Part of a small language model's weights.
Size: 14 layers, 6 heads of 128, vocabulary 16389.
Training: a variant of Adam for these matrices, 731M tokens, 5579 steps.
MLP neurons of a small language model. Each row is named by its layer, matrix (up: input weights) and neuron, and shows model dimensions 128-319. Each number is 500 + 40 x the weight over its row's rms, rounded and kept within 0 to 999. Numbers have three digits each.
After each neuron's rows, "fires on" lists the tokens most often at its 100 highest values on Wikipedia text that the model never trained on.

L7.up1974:489507515487475485563476461525560473493548419497515475554449483464480444508461554541472499520470502458525489519455467445496442522470432459457529533537586454517543484530519516441473543541478480558581431484507457466492545457536531518544544527461564495440507494444467468474503458462498521510472506571535477534495418521452514597553466499483482517543558468499440519490510515494544492464463451493515519452530469490499472483548477525447553518523506563509482552450468468478550526526561493581500459447570488493510532572473526564454462490581503493516478595517434530475497468515470541432
fires on: ".", "\n", ",", " ", "\".", ".\""

L7.up472:527551500522598475471575528510517569522547470532546478529569483502457471500510462466519531539530503571554480541560442426515537531519539471501479455438519469564473506553472522494515400457514492494533457583455453495488454527525482453601540501462538469511573507495479417457549465473467570494526554568499459508492438488534495460516490459478471477560557534622558568466485446561473449541494481454506467492459505410546468500463532526526470529466460490448459444558489525531565489415514476561473517522444446447458485475516557529529532541483533412513459539417530494501446511394478497457
fires on: " |", "9", "5", ".", " ", "–"

L7.up1503:472514460451491510494542504480567493500520464484519461583508551507423465511463495481543504485467459502579498498516479495506511476535423519489439545461446444619378497543486552480484558551404527523513517468466489593483504522500570545490522554627480508477508570481577527561543491527459478455489463491465564462575521490584526492460510474523484470511479497538518472426547470518464485521469513529516542508490501489521436515495513485484454520428502571491496439452476510515501559475539505490542507465494534458510421544479505456513460523551499542497528578465474550517534487459490553516
fires on: " in", " f", "3", "is", " |", " an"

L3.up65:571512481424522495517477504410544520488499498548482466518453481518462511464447467623518535487512488494509497490484445519435484543519463537502531532548517440575533567495502515481451530445471514514527487441423483549356564517434474542524497484541486504570451502542549508484510466486521453471538506507485549503552462470463521478511429482558560487452548464502606558497517472589551526406569510515534494395500434422439480509564493570541528537529546533476482431510448464480516493468438484485530531438528539465565435546425474514536495521484465419559480567518571482439489514506485489521
fires on: " so", " Star", " fact", " shift", "ote", " quarter"

L3.up1038:508492514528508559499541530455513451470560447496443500498516555491532406550456465423530480463473492538435528491522496486474492450428435468558491495451582515521545543541584448582503475488518534487489447479487494540446500516439424485556404508468515530449479504466483529491449467510466459420524443469526562487498459421501539509420478525515463511527529537527490512470530484522524487508489454509520449455520510417503396488524464510483544517514511530544456491519472531465496492513479476545520513445513519503488368528527531513578527508504415463467500528539447519550459481471443505508
fires on: " season", " edition", " office", "ads", " website", " battle"

L7.up733:573497497488484530466493456486503494579507486450453451573448545537440517604462453508483500514432457504510543539422469473559487562533459488490502507408480535564527469459454509513499545563486509547540579517503512572505547573509440456462537521471560556512545544540449500493532509536500525481444512572502514487516551421516476573395476467512542510490503594491481509525466448545446492510502527501502602574450498486430465487487519527516413559469470556433516493436453497570528467474481549523485569487460477495504462446521517488508495513531456424590501500502490477477478483495449451470
fires on: "3", " |", ";"

L7.up1067:503529431502526509459530513513507420478540480523456548540533502429465425577485496470525516523497474456460518464536529479511515538513445449422496434544510492480478513524508452493464467474538581515541492537458432521517495460543475494536503551477548512475556529535547559405517502545516497493549419489450516480489468508521500513365523467452516461533522456497529546450468503472513491485469422452571474509470482563488474388501521483498483489507499571500535474452577471452535438554436460445517501477453492524579484465521513590575520572456537466461494572562458524389487526534439533507
fires on: "0", " Win", "Men", " over"

L7.up1891:462452457576477538524435476434503460498494436448438539477525505536586452526456564503502534480488408480480530451500484511524384508517519453483512494480540510466477433558502489499509456526492529431446461398497474492608512553416501508563526480496503519506527510555511458509535467455475488469552534443447533463450462514501498509434519450525543547495474564537459486548500468478571448500535540463463494507478481488494536494452461607500600505516520593468516418515516419464427501502476529554508502572466538518495495534530527534447471532520479537520488557463565430518444492569451516517
fires on: ".", " were", " of", "m"

L3.up1271:582497507480544435489485480458520456533570494500450477538458543475457524568459544494495523529542463520541489473475455508535480479542495500517460511466549476531514516515562510530528527520447506471511482526482532421488503493510390521531476482556470487458547519523537516582566451478471506510480489498504511524567485473537582476544463516479555425543537502420528493509493469546533570461529516481544563485556500457428418459519520487500522572529485491564522471453478516570483451421466466557513622481542507456531348501470498538490489503468506416486408496488492520468503523519526548456
fires on: " well", "erson", "son", "final", "ures", " movement"

L7.up1608:527431502486488528498521519492492483532453482539461508480519518479488480553510529510521524504507443600552523516539484504550457467541519434589492531447550477542582494527494474546428562523495470502426502499537479507498504441435517424453465521522504538525525498536551472467504470536526433426549381512479454442478460518508465545503490482528483577481468619521536494459471506559459470417559530508504510553496539505405486544452521526555490533515453516532543559558493413499519475438489475528473554503485553544533474456506527493528488476511480527438487457489441475463490474514473516415
fires on: "0", " All", " round", "2", " metres", "|"

L7.up1621:505555468532542502498409490472534461515574442485496521560509554499464508423436524477470505514499523472467517475474489547478433514490484531493491510504473527527503495523490534602483507411492466517508576493534447558455568510498442546484510434483453475511488539583583414487488476508465531521526554490492483513559529481453458535529488399513536492557541510470592484496495518533522533512509550595552448507534477508504494475541531536541442552482511458495501514523486453476535441390506532494495461560435595456501480531464479528472494549527553542553455482461456525514481472521474489468
fires on: ",", "1", "8", "2", " that"

L7.up141:487508481472501516580565465516483450430508439482497463510490523504545539498495541487490553526420473518452486496446446464485496556506474513514558459567527476460445418500488476529485528478521569454491426520494491499467503567538589476492520509615526514512521522539563484492504504508483460474530444537467543501523522506525501536523497506573494548442520526482615537514493502545492495424468481512440473538514467528529441484502483500501501455480445479541506522503466512451472500497501496582504498550531470446481543508478478516472442452575538531445496469489507488465436580479535495568
fires on: " of", "\",", "I", "ally", " as", " t"

L3.up1886:485492500462569458507516452381543448511477517524481515514568447485482578498453487475477514487434514586522475449460512545557453572499509489491567486541493443497500518500426537466452522529533490489457481516457532495491508449507518472467521547524510492487546486536526498554543479434445537495545566519498476475524449551441500510502429505474517471468469452537542541472528434521530603431526504489548491559502495445448504480531511546488527525509516549499528468468478529440488480468560490478533556484494511433565501549433494505556493465460499443486614538529489509480519530505556544470
fires on: "ical", " another", "atic", "ited", "side", "ld"

L3.up1035:538491454516496522579545456473420411569507499512539517502577493462507502503497473511525512507515427535457470427482411507358423464487441443497541490478503503485500582542473467522414516428458452511474442500471563562396489502505512536480577513483565440558455490508541484517530480465470494540519447478488545540545504457486494529430527508478478395529479489512537500490548471542522518462436488463478431470490486388432508489486521564493444488540438492504483510471454516413499506501516509474595478520524552486550397492482486472574453547406574435566489537524497525498523584506605506497
fires on: "ate", "SA", " Malaysia", "yer"

L7.up1606:535530465474527491543444520501471495560460517499484500521526567525503456520497482430532519544499427596464520463515481516472477407571513501460532521543548503575505534546539484536496474454482531499463518486532435534482471409480460433494506506514472537515485460543523444500513458454506501519572473539453438509474492468533456481501476471493482497481536530488559614432493520537467490489523456459575504549499499518508491471472494570487548519503467535522529495475476480483459432446449512562514477502421500525539494495493535457490548499489517459416461450440499579436486511432528541567
fires on: "–", " on", " to", " her"

L7.up123:515497509500550467536539497518554504491439562588507484414508507460525596558457445445492477509547508500535516567508485516504454515519580429470554522491474522535554507600405544505478461512464486503422498532473475517508504542461472478500518555484514521477497498435585402547474504424492566513605479516473491474475523466491456532497480502546497570582532485519502568504504530559526502439505543503530565456485505519477462567505472551525513485490510532519512448547519394533485475489516473457512441444560556500446469469514523488494531468535496453586526501484455534457394492433521512456
fires on: " |", ",", "5"

L3.up473:591491509512489565483538513552476486515520475510437522490490515480494518492498460526518506413492454530531505481502472521542505466511478472587509474529554545544556372531485513587448460531465499555506433485540536531439502573462417556516428510501500505486504469492505448539511519501491523506552521460563494502537462497468490523469491516493497613438475511541519500484484462468557464525426481515560482526467512423515448503431504491487536467486450472476525450499476476489542527512422478513499538465500540496559411472529508466488481507549547576585573455547553514508501515426463530493
fires on: " different", "way", " Tw", " Next", " horiz"

L3.up317:541510460393507413507513474541487518468499511506489499513471511503470536502475519505528536570497444450530473491526483494495484508493404529512506500498520465540507606505584402480486478482473546513549513530460489540443417460591447513463516506504531473551451504502522509451528476480435518501520496485508510508528437504496526518584506455464538490482492471547545512532496458535511527455556512518538515512495427487448512525476499467465541555520567512503468487509454504572477543490480538497519492476522508457473489515440478535447529465464535464488524583441507553449543575503498496491
fires on: "elled", " due", " sign", "|---|---|---|---", " trade", " Legion"

L3.up772:496486507545533457518589565426486428539512471501509464543466500499490565515460493503526531561505561584444475451510508530444492579437438485502522520478499534413455476494524450417410508520549430485550508516456430541473442540508681430481504504518528457532519528494535533473492473516515546457512489594558564456511476584526501528556450475487500442519524490580515498484488529493510579437489466576485512597520483487440501479514571566487521451523487542563473451501538492528524522490575522505555499457534529490555438543498554448563522524437484484525475519446454536500511409549503535489
fires on: "',", " times", " bond", " eventually"

L7.up1397:481534523412493509499587510483500475536540494533539466483530472486519439474462600547506522492438494489520443491503540501426514558502524514472493507546447485566522486582473458537493500423497495481520528529476451480459467539505474361455464504500517522451453451416524576465483520427504523443485500583539524485477562509473508478435465540508526552497510462510500519500532560483488436471433538468542517487524401482484492489484507504451431505557496486538585464514495536540470420478507545544544458535508500538448498486479505493470500457546507424484513480493477496537558507528490524468
fires on: ",", " as"

L3.up47:556483505501512572480498481411499485520468519494521489531505433465494532522490484522468536533594505557516478381458564546541539517475456491504552475486470486476469435533488459471465437537505473556493463476515543453516471525545501508517502474485502475589524475493496487495512486499472501477524491533450546541497509461468568511385536496526500394419497516605539495464452451493533495514516506531477467533505470470481492488467532558502484465461476467584559538440463519534537552493475518494569489489568542496483460568498502458430475562471632491580484451474461537531525583493542459489
fires on: "{", " so", " Football", " Super", " reported", "Disc"

L7.up1222:465505502481537528445508506511428552515537495529449516485480510527504380513534468563504539613538541545549518523444416460453443478359528450504427482505577478534521514555540518469545579478498564486553540441569543533496496462520465498503549468513431528424517455543503469488442456539500469497474479516539510526523452440513435492505457488510548474468555556494508462402498461540513514479542460477537535444526390495514466557500470539445524503567485525544495531468481421431465469469541522588459568451512531488566506490447528545487525451480461487487480471537427532508425533552485554495
fires on: "2", "9", "5", " =", "8", "4"

L3.up942:478509437521473537527537499535567547494502536519472509567511479579514552441467507599489493519439425539478548485487437506468474462431522478539482544531518460473512447485468478474444536535461501526542469436447501515485512468451517543540511485508613513491516434515502482408503561523527473521464492410475491441514551455523503513543517473472378597452518464525476519477561546617553479500495435519511529468528500538548435465471494486503535501497519557442496550463475523541491484579482524556506500542535491518508395518451470489506495509534443507551500459405497487570509485499535485521
fires on: "1", " much", "ification", "ora", " silver"

L3.up862:434476483506564448504535464406491469580512504507473453533426552494545609608447532486485495525511620511511529477491437545494502513492438482567506508497590505451453540496531446460488484619466568481499493578474536537485518458513584478516554549515529490545523474453506490552498495521461573514462525526509480555491484509523512493542421415510507503483591593549418541515429533491393577468541493513491518525486505537412492535520476492489539547477491519547527437500467504531522460403579474524514519493493513491456406555510516515558509485485470506552436524457439551479493505483518520477
fires on: "ș", "ă", "ti", "li", " inv", "ic"

L7.up1197:519486446546529510507529474468519501543520564486496469505619470493519483519483528553538629523462508572469404503495590488483456448508451479509468491470507477539470472462464480557411463461504463470526512487461538521455436513475521491439463492541480498483562497549458502506502446466448481430452478515483500487499529474538573510493477498560489519593535563470528508414444547511523519515435401548492508450469518531463490529448506601537489558495514493488517485498464564570497445391463508592524466495466515491551518486540453446474488434560469432443473513454453487508527537437428500437
fires on: " |", " (", " "

L7.up929:491459489453553475525466498468409504509478566477513464532563605476433403463466453549524516517520450543507472471436513519416541550570480504456543431440547513438543592571493469496420455534543478488529574480529504508492481473546499434482444502542509512526539488540564459493493547546483501459465510479466506440518484512441474486516462537531495489522492494508565453485494484459493535443516481512485525589471503419440527498453528488570484521511487550448456438493509494471471504484480542512585495575575548542507408480527498503519542514589494482495492449466495542469415479500475551441
fires on: " |", " ", " in", "2", " ("

L3.up218:453499467528534432496530492546464443464474489475477493504539473459444578516542489516470519550537480536508493483486497479485563541480477491533453462529519480469452407454490505356459515480508445518547470465516465532384470461502493479467532505504480474526569507493518493560500468519434545461545552531534571464535465484461534517578503466523550477403461457511523507469506489533511519524469519479479489527517419438462501422477504523512499525508417494515468457521452533469472545468495437569542537464555498511518488520426500443368456515470429532603467474500499544456536538517500512528
fires on: "res", "oll", " Records", " GA", " ended", " GK"

L7.up390:497547527467498504545458508459525417476493500539562538551547520450488498461503490521524488463523521495530445506498381540560570546506549481502495472559536499488498444474528420436452487491438552508431511547489559449563453495501522470558524458428531465466507510428510496478528408474466510483540421532529520498543492490492487589418522485478479486495603498463485458498504450520525504480482489533515438494500526486470482520579456586521468513527503473500486514521415473532490490528492496516449537492452548452523514508396476482523472482547497509497430489508544544530465484509538495488
fires on: " |", " it", "-", "\n", "n"

L3.up1524:523494479425520534552490432571533545488476502523477453496502465494497459450505520445505519496537402510442498484482533463454577469529444511537560478468563441509553467475531411467473483409517461552523523464472532504513450474547466496494556458514503499488537501561538470502503505436497487496566516445519554456503456498502488523485510515508538560524483486511617489466477450510502486552510552483466512480543406479469501419499478483524509485465495447550500537499494480545549544455481474483541515492502519480518571452465572493400534581503571463572588538536485528491526539478461527514
fires on: "age", " thought", "ieu", " often", " another", " traded"

L7.up1121:464507449480546514539519511483507463537511498468478459483502498525467510540441480559511531560544508455492516495434459487508506513516532482529460470475497464488491478502435491566453479569417557447535528465429468517486486551491438551460518538588418530550501517493451437461549433523483535407469505468435476426475531441515483512491556479448496488468473530468542530534452521504480518468571546550544600488559460472484474559544554524474488529488397549438451535456456520471533560470477500456584482439443467553489449448492541462493506467506500435484548516446447559461429465563471509480
fires on: "2", ";", " (", ":", "1", "7"

L7.up393:497565530475506490504514484512522452525499412441503508469542495421535475542487467509478497494459484559497498501499484502519470478456492521435525462526564523485505507596500523464458496447516513583516517553469430550491482487565521516483481493522465517448482476486511474496558486532550449440451479466475479522448475507370508515568444471445536453437513557463518477467432504491447501465474498513541493525412452520482478527459536493426501532486452549529523496536488569508528458466607555494506541460511501461501573470512487550474525588502439450554515413484564543491545492526524528492
fires on: " |", " as", "4", " married", " to"

L7.up1266:541510516492517559536472524411526468509486495456513489548469566514414542571508517510485530499476491511498463462547488544510472472524509576541475515489533462516494530457420427487503480504519534503513462479496443491504460507484488415478487488488444563441516451408567461506578482536473454508503503573482472437454506505517515516545540485475488528497471554574556488459502466530497508518479459468435492491593481465415517548504516481544530498525476495546478492464516444469487504537408528522464527502488551468515446459478503573483504449538525495534549505489479513554542545419497598487
fires on: "0", "1", "8", "est", "|"

L3.up1968:391521534450496435423509541566516487493492427505473493567531464551478510565514481447508503500681527472379479520487545512547485511525540470537446525546500511490460548489534545525562491518573535437451507504517489559441524524528535528519461532518460450451519518496477522417517509549459533463483544501520548477536526477464497473495453445466556486541529464414505487478512508535473467445518503445460487491603529383465476479508518512563511467491582506469453508478511482539483523521492528425442497480599514514490366538448442493513541506460572498455497510529540429444507455497497474498
fires on: " station", "st", " Station", "off", " sources", "ta"

L7.up1401:506536519554534454567466457504464496532494514472513567511484482516450546523466521567476516457469433517559575491492525478497504593429497525481495480520595510432510464533502515485423493495541599478544530494519509529470527508519519435565483478546528542472550480445517472504584437467527476406393481525469469503520444474503513537499514501543471541504506507506548440519481480523508558507479535443459577509459442474508503457493453461493517501460374519537619463478534482498482508445534577427429515415520578446497510503513481563507480470494506480421494496531494552474467607400534472512
fires on: " ", "9", " of", " as", " |", "5"

L3.up128:492487511477469407481499432423474528518433491488468453527504554518427484472520528445469488527530500465539519487501463473509532536553434505443578507486546461464504592506465427472586504465454525546445512463525499449517470498560443453532607475531520506511477547531508485438514447474498480530498469502479443494499443511482483494444489497477534536521512541465511468481509487463454477474455536437469485443490472464464504479475523470525505445534526446519502486512498539503448503469504427518554483436595476475430415592525507496505509520446519399450493530508471520508471514489560496505
fires on: " such", " back", " pass", " few", " free"

L3.up199:534522496450525421534571508428503445595525493520505462473552565489458512466462539469547497415460472442470497522468440532441442407529479547477475516473600522540541522549539442458495531628382501545537504464479499590526565485453443459552458560511532512480433539455480470512524488498506467441485508441511480521465459499492514531455419556547455617599480542456517486497501492451460476507472517485566485439527485505496521539510504452420511559538430493486515495564466532464497449476474526556531480479502520469429521474512519566594445525501471466479463517554516505537491493435443541483
fires on: "est", " safety", " explos", "ere", " cam"

L3.up1194:526495460484529552528511564511495486533568471478484513518611499467513487546468512517476519500538514547504539432493529468536547529454501509462489478495476479515466514507409466562465538452423472434540505481449520549496519486449557527442596458488522447519464486518546506503504455437448513466505512510496551505541435490496521543558481455524506462513559484468566516473574519502493506405457475528518594514487508445496500434464537498464584525537493463510528513415556504527470522462505523477528532471469469500532356526455499495596501488499602488477512511499530512480499512512575515447
fires on: "els", " early", " century", " once", " professor", " Rep"

L7.up1413:497433429544508563505496450484460459516463507504430520426504470490518461496467454564489543570480484519516544447514494465501493450457471384592480563509503393473540490553469523469483498486526428522482502442499474522496518486487499467504521502549488460488492551506519557540537462508390518451556465421481455550455417475452434472488553507462461438461462539523560520518449467528486468474555485505508553429500550435482513580520453473447459565539526480569517480501604496470394489512552511570485529471409473555534517513468460545473481505453452410460487522518456491435467505488448418494
fires on: " m", " event", " Games", " for", " metres", "th"

L3.up968:530536484490462428532486502485467485552540558436486542465479572479545457566471519620480499510448605528515533513505526502462459536530476488470519513546518475532484464501452489515471458467530504536535518498470518488552530497484499541474529510501535502629471501448519463585486520508511524515490414459461468549473511494524487508510553415463466305537562559504483500526491489551452543524598528493505582482396532496448525499482524478489418570479513460497476550461509471555459557478482512487534485494426477487481491471525494501472565423493526507594554482455522571438538596460549514503
fires on: "ated", "key", "ored", " literary", " plans", "book"

L7.up1403:470471512478549489547504537490489468479509540415499475482536540515484461524513593508487571529555437439530454554547467440479425516513493555469516531591566547530510464471565568457514543527412558520432446485571500445514525444513543437498468524509456503438492516534508504507519479443466537534537511514525497465427487479514559541491469444447491485481526489480475498445516448487505505445460442497553536496481464479476434502532476533464517527504480540461458584489446520553490484526482457561533487529459522416511506577465532448516511463494510505477494447555497551423466447526504495491
fires on: "\n", " that", ")"

L7.up523:500544528571529442501529499466518453475493417575485543404455506515501538545472526506475495529468508558490505482492484528528519533475475485402551529634501550510515440527436465506437464496479527564531508552448425504445458558494496451458524467516587522483519420476484474553518505442513475459529460535493497573507492580505460516477549510485457510499531491559553504538495507527447475463405515509509448543480469535517532498456518508490530512509535477488565528422435577490492451449575502486509545462523529449518523495504588568464468431507466483494489491509491511562470505458471488460
fires on: " |", " as", "\n"

L3.up469:573497499478480518555507427394436405564567488508436452474523525481446526509454548495549526449470483458526529461520455537482461467509445470506527507508545490553453598526447547537493500494467590512452457514476539509458524528472574488484562532522513490490516536483535460542550448442498477478496484460496437505468476502484458522514476453491442513499483505489481529558554473505516528446473457412573520508457512479473504501482496517465493523498493467508500408504496489492488488434500442579546535489479534454512389436475526567468538527487572428520446557497510544448481604492507551448
fires on: " Squadron", "ree", "ue", "Japanese", " success", " prepared"

L7.up719:559438482459568472543437494447482495533620508448477495522507516522519460529469533459610486466478568507477549559523443501412542517484418472541506501479537522495495485472517437471446480556440475508478453447510430520539513472504492557441589499502474535517571427525548443477531490511452442470491515472466445548538492552497456500552518556525525491465598531550583462458468431503553532527511438461472488527501547541525485479532494474483525491547502527512488496471449482449516530533554578547485494522481545537515418562468513558484478604557452474471481544485523556448423425549528475507
fires on: ",", " in", " |"

L3.up1582:474526451482525552494531468438473428487425479492479458524605571476472559482484514451484473507518628529522490479497417546561466537487541538482543491487551520598534439488528502527473469468502511464475495524526412495520559481470523439579510527477500471429446545481513444496513539522462537495465522502536500513454463496531480537541425465458498530515527545537497496491498522498469500476478496563553505413497510511471490505544505492497552562506470537496545458513473496446467480537487525512547491455548497453511458608501488525478455489494480455427448469518509542463517529447485515521
fires on: " him", " General", " votes", "istry", "Career"

L7.up350:480429510517554464521459539508466440489466525532481522529449525463511518496415478512516578595512488480522547495466468516483497532474524432502501441492532385474490500491494526432507532537524509503502586486445412508511449589518508467468456525444401536519483422504565477456511494510440509398525564514439582468497455477488526490535487510525475469491542537489488479503550546576496510500529498498491535519513418571434473508496452496543493518573509571496484490518486482533519533512526514520542549448488508507602497547508481484527460479506490460535560471523513512477524477564491483478
fires on: "1", "4", "7", "8", "el"

L3.up984:499509503449512522485490537510485515472505467512446498456546524513492438537503506543528480495506427519457438484483488490408495509469496568492585446511489524553491492538471453515455509433438483479477501458490497607544452562567461557480584495508494533471514566490529513519505509470538478516527542506528539488494500487505451513599510517559520704504479503482566474489550480526498510543529533465520507483496440437532528456465513478492557519513462456466462514505531525493497511484461517482524497498489487495535548477429490501457533465506496488349583488498538523483505514479583519483
fires on: " Cup", " organized", " overall", "berg", "erb"

L3.up2027:539488512472430535466517470522503448552489483514448489447514454527485435572493531477493493542540484464507546482378498508478446504466488460536522464477453520439494512546471451539496516509492474450526529485418520597483515470487465475442533522527491421562469555475571527543477546512459545549471476505542450488486495426521526552506488465493512491556487452514472476482482479529493570459482512511561521484466507488493566475446508491463570518425421544531472523471503534530481476476555504522542529523470507511563478489478448498463539460406542453563470479459530528477513491455447508543
fires on: " century", "Is", " once", " Is", "eries", " mac"

L7.up1933:468584512394520499520519461482529391491460459494528563479541516515564506463413580497426516430522552487505491409560466505491522508444480491481511521496470474544470518509496497482461492549435497501513405459458461490464480502410501534486468547489506469424444512486459512442486467432524519506583538485474533504570465523475514522553528508514476510518502446508555535578527504535514477433481470513440488522487505443543533546527628513440499524494478514511498498538459531529458496405522573519474445429452485492486494590489478464541441554557493443540454559461447481511543542497479514515
fires on: "1", "t", "9", " to", " Game", " an"

L7.up115:479536510504524502543545485522535441512485461542558499500482483487451525534500496479574517536457428536519443593535548537522478489504532531436502445513534489518475490489436511541544443416570532488460459475457524472501505547542516473513526469502602489463455447465525501506565514520499512500508446519543494468508453550534567547435441436497507457543530454472489502528561531537479531477500489432565458521542492453478369556484472504446546472452435421507497544517457474527499453565513557412543509552531531424475545539486480537459431482521435529535549511565507534459463516477500544486
fires on: " all", " his", " he", " they", " inc"

L3.up901:586538517446483469483477566532532497503524484542441501493536517516518482570516559561497525548519493527517475516438417486562535528485510507498450506492544514529487431457482566489503562485441544473587507493504455617516489496459544510522489537504484455463440549520474476524498483498490496454474543444571506510568437518473542476552569467438462557497504479444577497499479512543564507468519533473515505456551456455501498490455509493488548509477544454483487531502511516461505429440531485481545535426531484488439426516485443548492538485505352475406555517492518514467478524528578536488
fires on: "]", "ord", " days", " Howard", " Lead"

L3.up408:508491394544598535442478527401514436549541499461410520517513563543500484546471505446538559572492459518497509515547485533515473471487461474483463510419477522535485555534435462494432459519523509550476513478482468567535474516445450525469565504496533490468480513527481490504553508452489449482484477444529534502525511532470494503478515469511518444514510590509522476431455525546497516542559576529468499478511511488499454453483542501524528578479468394447468431465457461447538528455426582509464535505450506464467469527517505473414536460497504478461482528417556482497396495473428475455
fires on: " that", "2", " =="

L3.up1877:455545486553486524498473508342491467562554517513473523495525550475510513550459469519479508520381536522534587494518488480529444464533503431537418516485495491485505500493485484518507460530492525512497515542459435452452442454457488437481523530522486505492523469528530471523534454514474519448465430465525466478506476524447581492488454445513392549426556505549440486501525538546490513490504491578547513514486480513560465566512502500492468491549452539514544513443433498487467498405509440598523496468472507493528449514505533397409477497575523459520557500460509509525460410509501533438
fires on: " career", " Title", " married", " friendly", "alls"

L7.up1011:530485412514468500516531472495500456476496507550470495512517571534488470564495501538541487436570510542517551497549510483511497519511449506441511523544477500497525525458441428548508494510518469506488564511395448510589484468432469547430560502489538506454499567501463521462503445452497522477567500476412454439390504491509493551459458490523480525520531514476506526485519462505527486475516478507525558480548495478493550471519470484476463512521434523520494478456451532531505456426462491549555475514459534497534455446529588488580526528469478361497484624490476430392450510501512477473
fires on: ",", " in", ".", "8", "7", " ("

L3.up726:494539498487566506532521444566475530495504502523423490540521511502520501496458496379500498483587545558469480539526478545541436523524543374473555522487529501509544558520512449534475545501501536446440544514466453459553513516483511433507570553530497507482572474513499518448562464493538555500500550504460453474498449456444482524523436520493571515540561560514412487503509526558454480503540545515486546486517444473490446580476512531538501534547472477496529494501475527474495524532523478464460546514527504511473478533519550474577511469434462488531469467498489509485435499524491504527
fires on: " later", "are", " Films", " Int", " Bah"

L3.up1869:474465426530566538483483466452531530469450499511510507465450474473496530498441483416475553488448514434482540460432534485514488515480457490485521563481497455483536385537538540510526535523511496464503498479435586516476438460523509504449554563529523536556435530506479528509489466458476494493500497465528480425457412469498510517469365526547593538489542496404498466492500551507542469444405575525558554463522537457453513475501498497524525590572539449548506514453558501441519515431526457511521475547542513504477489475473522486451506489489514560501569474534577505528524539434480451510
fires on: " life", " place", " position", " lived"

L7.up183:492538441459524497461508560462546517520452503422524470573444483506464492521517560506513507581458424494472450521544496521478471567542540545545475515538526451531468458523500385548503487545538425499496500500498517504467494471430466527552525528497534523459443543417549471502522448531480527510515469516528363426511449515542542560518431447486463506497521511507487553425501519495482537467493509521464530481520518436530498478551472489488484556416454530486425515561475510473527462473535515551535466508478457541457449506499485482560516533501473472491429515476474473464479572486464504530
fires on: "1", "2", " Team", " ft"

L3.up767:458484525505511390508564552466507465502540523524565506463533493480434509563461510621462502500485485538492490502483463537515514528479507448548446542504568456468502425506479534392495528520567499481569448475453508555489524494500562512481461499499540508543510471549459517546494429488488516464505524469531518483533460442460542499441493423462462574477543441570534512442508468555548520439531501521499462484492504464459499479483549514536489498451543563553490491499479503546517486467499502479549506422520523474484425468511481520519525573518496451643478524469504526501516523479476523506
fires on: "amp", "res", "oll", " land", "ody", "group"

L7.up325:450414501486498494525524488509599484521489479545454484504515512525487458498477502484510477571561570526495551441485448504442539519505454471570455473458556493490444542567499491467524440471548590501507488450572510515603480552473463566473456499476490521532483527509483457513523530464428537439531522472461487496496485443432523479466594493518581442507494530519514499490534522441479589518564553552486528593496485506467501491537445605469467523520503525554487421500472436435507460443434445514608508455529504511401503567481437444526517540470459534484562462519502545464488496486513462501
fires on: ":", "6", "2", "1", " |", "7"

L7.up1140:481540484480569489520473468533477542481507558506494464521486520454473590593528544488487458522457440553513494466528560463460524509456534484438547495511524487543499478412463461549536491510484538519528503500491509495434455434526558498460511519531559510477443560466471487519531499499471463496520471551510550432555490484540562535520463434452509440496607505514516518468468532513566549471489470464532513435488496448547473471504484577528512502493446496489502483502423403468520449546514504506562454432497501485562488523477550513518428530497508430454509581522516545402422500469479452543
fires on: ",", " from", " on", "at", "'", " to"